config.toml
num_hidden_layers = 15
hidden_size = 768
num_attention_heads = 12
num_key_value_heads = 12
head_dim = 64
intermediate_size = 2048
vocab_size = 32000
hidden_act = "swiglu"
norm = "rmsnorm"
norm_place = "pre"
norm_eps = 1e-05
positions = "rope"
rope_theta = 10000.0
rope_fraction = 1.0
qk_norm = false
attn_scale = 0.125
bias = "none"
tie_word_embeddings = false
parallel_block = false
init = "normal"
init_std_qkv = 0.0226
init_std_o = 0.0226
init_std_up = 0.0226
init_std_down = 0.0226
optimizer = "muon_variant"
learning_rate = 0.00849
beta1 = 0.95
weight_decay = 0.027
lr_head = 0.00336
max_grad_norm = 0.5
warmup_steps = 200
schedule = "wsd"
decay_fraction = 1.0
decay_shape = "pow"
final_lr_fraction = 0.02
batch_tokens = [65536, 131072]
max_seq_len = 1024
doc_mask = false
z_loss = 1e-05
train_tokens = 1341000000
max_steps = 13813
dataset = "wikipedia_en"
MLP neurons of a small language model. Each row is named by its layer, matrix (gate and up: input weights; down: output weights) and neuron, and shows model dimensions 48-239. Each number is 500 + 40 x the weight over its row's rms, rounded and kept within 0 to 999. Numbers have three digits each. A neuron's up and down rows have the sign that makes its largest values positive.
After each neuron's rows, "fires after" lists the tokens most often just before its 100 highest values on Wikipedia text that the model never trained on.

L6.gate45:526412502502467566501431541493380479561535431508568576532584515523516519544507456534527532526511538474502515457471507448512491487532441520444509460539471445427458500425491562419478410545507576587610484468429423493470526525481520506470487494481487486540535508469496570509498465479528491513495481457488528480523445478537505504499481438501448509544488499439437542476484532523525440415538465469483572547503540455468528514480397545506504528490475517473514483473465514414514515509533538506571476504488491553534477474476462490527545532453513534400506564521568498490513497558458440515
L6.up45:518494451547466511489519484545510447530461428479474532461541457578511483521505459473598587491525507487522507513559457474474448447501498521467421487488467524501478486514413558524452539560493432472569485531486485573439493553449500488481550566489496486471466493491457490542526464523502479505584478513505482471502451515529493537467563509565507544532507468447518496504500485496440470485425474446431528495506514430490558542445507449457514497479514552502535471447523516461473482557549525427523508458525516477525476489506530500527514480403444569538570504518546545488553537420412468538
L6.down45:411515538514488485461485608547502472474538494541519488440472497534529520506476466530481538535540535460520401479519541519503540503530519576469476520499585466483477519446515440445492496520462461474531486518490449536488468502483437513474491525492504496445517491495530497490415425479466573444484494565516532586419558495437478414449510489509474510562484469535535511540458485447502400555506536453500494491566484543463471402553494473488506436458493538574494484576484461556514457492512486431430420455439432532521537442459500495574511503551445472558454479509480485501502552501441466486
fires after: "born", " (", " in", "==", " |", "|"

L6.gate1696:482540471473475463486426503501525479537513549457509457522512468492454484494487460464473472518542560528462485475469602464590490518515484555502522574483474503521500490449532580476493461505526509459525524499449464466495504471468513482511529486502436526499572495488474528522557491564454504515573466587486478469513435461477483492485559482422509560540533455538486489520545540546455467458496521567536535545482451441466526508540527555586503532430496511518557423496493545556557502558469568512481557467525405472480540530548515558614531550474512528501491522467530553556524448519494496542
L6.up1696:464506554469511390469467479524558581467517593455508533417480542564445409562488461493492562508492518518522524515508444468428476544520470583441530513579441531511481495505554566476423540483535509485556495433560487497467479454516543505452527464426496491547484555597520574495518529504530447444578492504562453428484521504459572570530431513542497548466510548502478476489431450574532580491543512452468434455397466455427408444517541495500561462485457448468474539479471485508509475533522558537486493522458538490505475507531483506475497494520493501501482483483509485585456499500489510556
L6.down1696:559502496427514513504507479438474608481498563511496494438513487513466473542523527511487471401477494502540527562543406444441512443455445514477493521434375491462560458482507519524477511491543451504537481476534509527517474475501425557480488531477421470536446537531515564465523526456507442481469486446570512528487522525483487511529492500508497515509465475474472478508487436487517577552437471524498474531492464503446478521469477523531489525532534480480476504501538510455509506475486533471470478512528542536507509443473551500498472463471571515467467492483509439579611477495511483526
fires after: " is", " was", " one", ",", " the", "),"

L6.gate1754:468472531444550493502476500520486512550491503464519561433456582566495475506522526481475500451484504502476446545461540512486528474548507500490501500460464485518458456532552470411437566502530553583589447444544473523535480511490517558475461543492529538472488548544490425513493531491488515475576519487558515499475538507464414645436498429534492498507539486517476449470566525467497496494474490507516482528493412498521508497467503528545384444456484507537519498446528490514518528445497484502538461478485477453545542493441550468431578559541487553523484473476503459504452544559454485521
L6.up1754:564478568497505548534500504513482453531519498578450521403439520540475514485546503499483519467483552470506437511490512507442506506554555390539455460543453483596498502406559489519407509480464541489488461461481480418486548514518550563477534502514502491542566569434515524431482508478550518505529511457508489476474429488476473499502483474536467556504501541534535463535442486509586429539464475523528506487541509497471520538449478531457554473453490499524429556525532465518443482510498423570555484450497519433510540485454545451456482532490475448515516532426616504525510472486507444566
L6.down1754:470512463523505494536467557514551471591395491498480518484497483512514512487469501542535538422505518509452339536452530526496509502497484482489481483454650445493542468478474507462466473549436489527483431464530531483493514529512505504492496496466523535539556552436486557516479487491538517485530510449516562470520413528530482503436531465433544474553482461516481484517477527544537414512497485462583497507537550513410508479487545479477527517546447439556476548542493452510510536505486448455583531515487473550496492470423500493429525538507403473513470479540499530491492463402506463521
fires after: " |", "|", "s", " /"

L6.gate1089:439485464510507593514485524471518438518473455526479477523491490460499488520473532537496501513469514515482578487492607516480447519531463515489412452494548533456486551516488496527413507558419456539536597509494501502512516465533471547461525444529486593416522498508531528461496521445499485469522526508501488518584514400471460572528505505489480510489502472460527496505481505538492454522536500478464546496489503505536509507544446508451504440540569535508546515500529514469492492535542472446437512458555515456541592553495605519510497455507530481522499513454508544495523415400472532496
L6.up1089:501462441524453450588475521454471514544496486466471478436553492572536512513431449528566548515509455492466523560510578477480542479482548480528475499545514504478523464535484471532414486470547549529580622538514520473493575576515468450459524488473605550550495483500482453474543473465413472557458519502494516535482493575478484421578617536546489505495479531469497509539547435545484481486487505494556465505589458524544508570487531461507494479491505545555424462482521459481560547514554455468466509495498529493538432479473501466486528472541495533519466466472483538493493527450431514504
L6.down1089:486467455550481453566474472533490367511448500510437472450513484475487476536472526490522539478598572437481409480494531506499492446470450470506473455485550568524560435568413486483468467442484512539585540482535484532507506470529459458548499441447514617479593502537437446569455484511518512505526410530368486444483566553457464487530577507462499460469473433505455526502565501479459528470501570433557472478526446488505505438517504525540517471475543440526489425486520497512499516494499527482497464517475532441575458497458443458506522471492415489478532507497495464512460481460450529491
fires after: " ", " Party", " in"

L6.gate1070:559427502527492546501612550587436525535504531485520539502496457459499474557410448480523480477555535515480461509495503514470540410552573495565483553530504523434519473558452505474539490531464574492520517477455466503515545544550504432492541457585489519461468551485507513516455473471523478460489543533475514452498494483560463495452455459472513565448533462487493431471460449469547498482449528476502520559526485490551505533528466510550430491516510440499479562503458486508490510540579476473479446472540471444525485527515391503487508465511507572493503454571579536483464555479496386518
L6.up1070:478396520452462565527462474535507507526466471576487484447550514533460582551505548507623467526439506528499581559471507484463452459443500490479514493516456520559543457569519456486443486470469500487531507550527595513563542549509503436468488515506412541474446510535487518473533481509504461507498495484502439548490484473517466429541528496473479474458488509463477496519457507495501586435461545486477474587519441516579484508531498535487544493481581492433525452480546415496550511545478478447471490493479474530442483549529508521488477501537559491547460523522474513585545558529468538501
L6.down1070:526431478474480515437435483443508557562506495488490546471514498467488527502540454452456505465503475501497512502515447569489526598521536555501459441510590518499475593494515461546479492539451420515468534504487514501518491516502548504491465588496494537531556468497497494469485510440578489506504593527581532503513525473545439471393436490535493537576467469496416541529505560463504508445477520463465572531549482518513454464490534499468597518523474493509435384534529510504525477492461459485469472554550427497489510541474460481548509489518551491497456474515464448478516446467471487517
fires after: "|", " ", " N"

L6.gate1150:500427552481532443549491499475521556485472493540558508558473544493511494485478574501499490472560504489489523479425517511525524525496435486571444569526485485542575486517493542480463576485409537589491507448507568511485474538471424486482414489491450479536480452507448482558500482539514513419517485429497476563470528513421474535436469452496523466458524489462542475507542451478478516526459517521516441474567511551501465488503544501543518506457463533524448479518482605494485564433490524540514374466496494485562494560548532463562489579554529497520520557501501452440466479541488457579
L6.up1150:448497534493459462515518470506489463471509521453556543481495544461506502524466482474532456548541465562503450529542466489523382483491521544500475478474418549510525499475454557523538544491513576465510500504545483458475496520458384430455442502458500508502487543493556431412502543477478523488444499513545501473467493463538522473544466499494474469473525435474542484544508547492537425433409518444501530467492500505560490464535517506473487507493525509541450568518456473465487529454417494471512503406537486489504511539487511561535544499495448541505426490521501497480505533536542521494
L6.down1150:490548515534475412513494487544521542471428447477515475506432462539443491469457451507458591459587456483510545427475511534562509481487474532533425589446639498523532445500511390501514504530540443515491547467571510457451474489580449497515522596506502547480589530525441522553506505539446547533499486495603515469477498466565455456496416456560537546491544443497450493492556495464488478558475503486496510481512523514487474557528515525504475480518514598555560481529487575470519536458514472499513530558525493505557464470455467498528494519502563401521472456596512480456460537539535476535
fires after: " 1", " 0", " 5", " 3", " 2"

L8.gate1854:491497469499541496557469465503456503492505531490569454536534504496492472456569465477522451480582559456545468512483524510536487482498532472529545533467602471516491424546439438516535500530470516560452513561524492444528440492507585477475511487522464524519525506477425471546554530478454481487523503477398477485594510475524512519460536551462546524562497452543544552546449512458529527527517569495476530491496503475534423485499544487502454470428460510489509500526542501544478483497510422436513523537513511511503471488508510511520476532481523485497523489480563468502557511491471522474
L8.up1854:565501507512481460509481464524521474610424470505496595543521537487508440435499504521555495486534471481532574531497504521532465464567548551479431523403548548620477453451487531517508538493522474474508469528469465536484498459432451513496491473528533574515496504492523498520478533497517546531429520470523451525526477522464522488495475571534532483565544556591551462515429516493512562466492466480486491485458509496447515489499538518490530550508508562541498524481518474462470550478491528446527582497492522513513563496446518551399504555473413486521480569463539455447440486545471429533
L8.down1854:492549497498495473588500521502502508486502494482533533569475478565480468477524458404464494513458469462519408512457481520555502517491520534569508490456432490494534571505509474535507470580500535520507471493516522525510467453438508499525455560494503547496573496502480566499575464486588552504493507395494471415492559471493507459454477525527497426465496477506472460425511560687453595543455463560553482450528442562515504459522493507519549504458539521557447493548499561541450557522515554545534525475532530463437505506491557498481506470512511498492510511566505492476492490518494518533
fires after: " |", "\n", " 1", " 2", "|---|---|"

L8.gate323:521467430474478438463474461547457527547506486496537549511538441536493407510494548524496553456484469496453457539497460513489528484513551433481479496478577505475454526480484535547454478458458505455494512429507565435516427562474518493430444503517556483535476534529545566470474530419496462487514495479537392473568424494456539486469502498478510461468492567516541426499456495578431487563568510544525468445450519497500488592461496485541404587406514473552543469506514450491472435463422451508477442535459521481499472503489573495454536536491505519551476500392519555512443523554481513551
L8.up323:405466517496451578494511495487545409514539517511458441495520510486512465546532506445505526511485506535561473479567539550468476500466524517538593471484600509569504432494520484463480450496534468530493516536513584532520448454484492584520515477474484508542509475485501486539549504492507467454473536549550489459489558552488465512493530459517500459476525528588453445469502487515534479471467478474484429529525461524503520493435452527476481498557452539496487555422567571525538533444505472475457513493423530452456521483567500566507498446486501498511527453537446470467465553456495471509
L8.down323:487481462536437514498479483461485463480578467492474487491518460516558514525471510451446440552455497522547472532505455446548510535519449512538529538449416528537530452540493459495428549398594453449497532470471507548501553458551504521504420522515495473503520484461481604464538494517528555483415423548413531452543475493481545532498530499492524568413538569583488514506472512475476457506414492467473465556492505575563492475470497500510505529572441478497537518441461502453487454511529488463506507439563523555460537440534474512526509483454438443572517458574532462513533487526522453424
fires after: " |", " ", " the", " a"

L8.gate938:462416501421494490495512429531533523535532437495482515481486514504520549476530519561491535518472479478513471471523548488525486532441529499500415527532517542508548485488523473544454494494505522466524529511462469496492571471538528446489450462474451481544537517573501535478511451551538480490427510478476491416472504520462500481440539489467490533473490440453507489505491498589463530484443513539534496484473569462445430494493486483567423458523512528538481535502562520530485512471494493470547486472476496457510499548475516499494496547526478511523559543540587425476522512462479511459
L8.up938:513445535554507530557464419506469469462569505510486487476549561448522464473465534539453500417477493428517532500446513486506546526465526571535459526522435527522501464546532538490526533483505511529550462504503539497543475558553529524550464537455492508627543513498473495492503446499490471576487517489568448432506528539510502521498520446589468487507538511538453429445501454504539527490490504434548526487509483493477523523471529539488537513497456454489497542544420481545499495484512485469496522501502492438474479504542518603537478444523474528493499603507529566468561503476565485555
L8.down938:419513515455467570500524541490498485579574499513471484486482610470554491517497456504475524466526557516495415527482438515449485465535483508574478507478522509547491550529504546528487500519481475516457498529528528490499492519508524567548535483494559503503496469441518461500534533455501460474510535436423572451493494458530447509534568541508488533480506555518472525536529478493459533473539605418456464427472491414565545507443500517522543580508448458475538523522468575499550517473521529507589477525466557464521546519487518521454474491518524454515506500505485493482469462475512520531
fires after: " |", "|", " the", " 1", ","

L8.gate1583:541477453465523513511412457500536458545477493581470488467483503531460567569512528495511509501526502475466550574451548427543436516436359479506487492502491498487510474547576489546433517470440554573485498463546479453502573488505496529427537466486509508463509508496481520501520520476506510531504541612483528505479509506485505438516557552500466504508429570507468570496483503461516580461493542564521491492480462554523455575480498498521483521456501534495460417554488469496477460528480480536531465469543462541450515504492453504500537539461477497493553489472516451501469598505529421519
L8.up1583:505464427595472468480585467525579458522428536502506477463485506498501452513518459505492466434503545448493453679461566480450525486487417510507525451535530545519522524499473466507499451512512464523439460499533440509489454497529508525480504491536445546561586469520466466567474505466571556407517566449417509510476445482474542466455498474540569482518518534568450485553502508515520461471479458455490533458506494563420441517541507458460504540435517522553494535515595480493538450496495522551500513493548413512536466457437484537523528502508566466496541548476503480522520482460519464550
L8.down1583:470421539453558494496451469551547464489516488580535542499461453506440529504527462486496518481419511504451526530529494443475489477495526493420512439515527509470546551495506463439519543482507538517489510533550513534469542522509458514514499466483523472504443531463433472542443545528556552539490585464532466459533499516466534508494541487480449545497586555417438463490495471497485566515477548556443518432533534473513457536423491549574515430482509458524463465596607487485486523552412519475540503466510498492549548490507526460529501552556517527503526513529523549521540628502472495484
fires after: "\n", "-", " |", " state", "---|---|---|---|"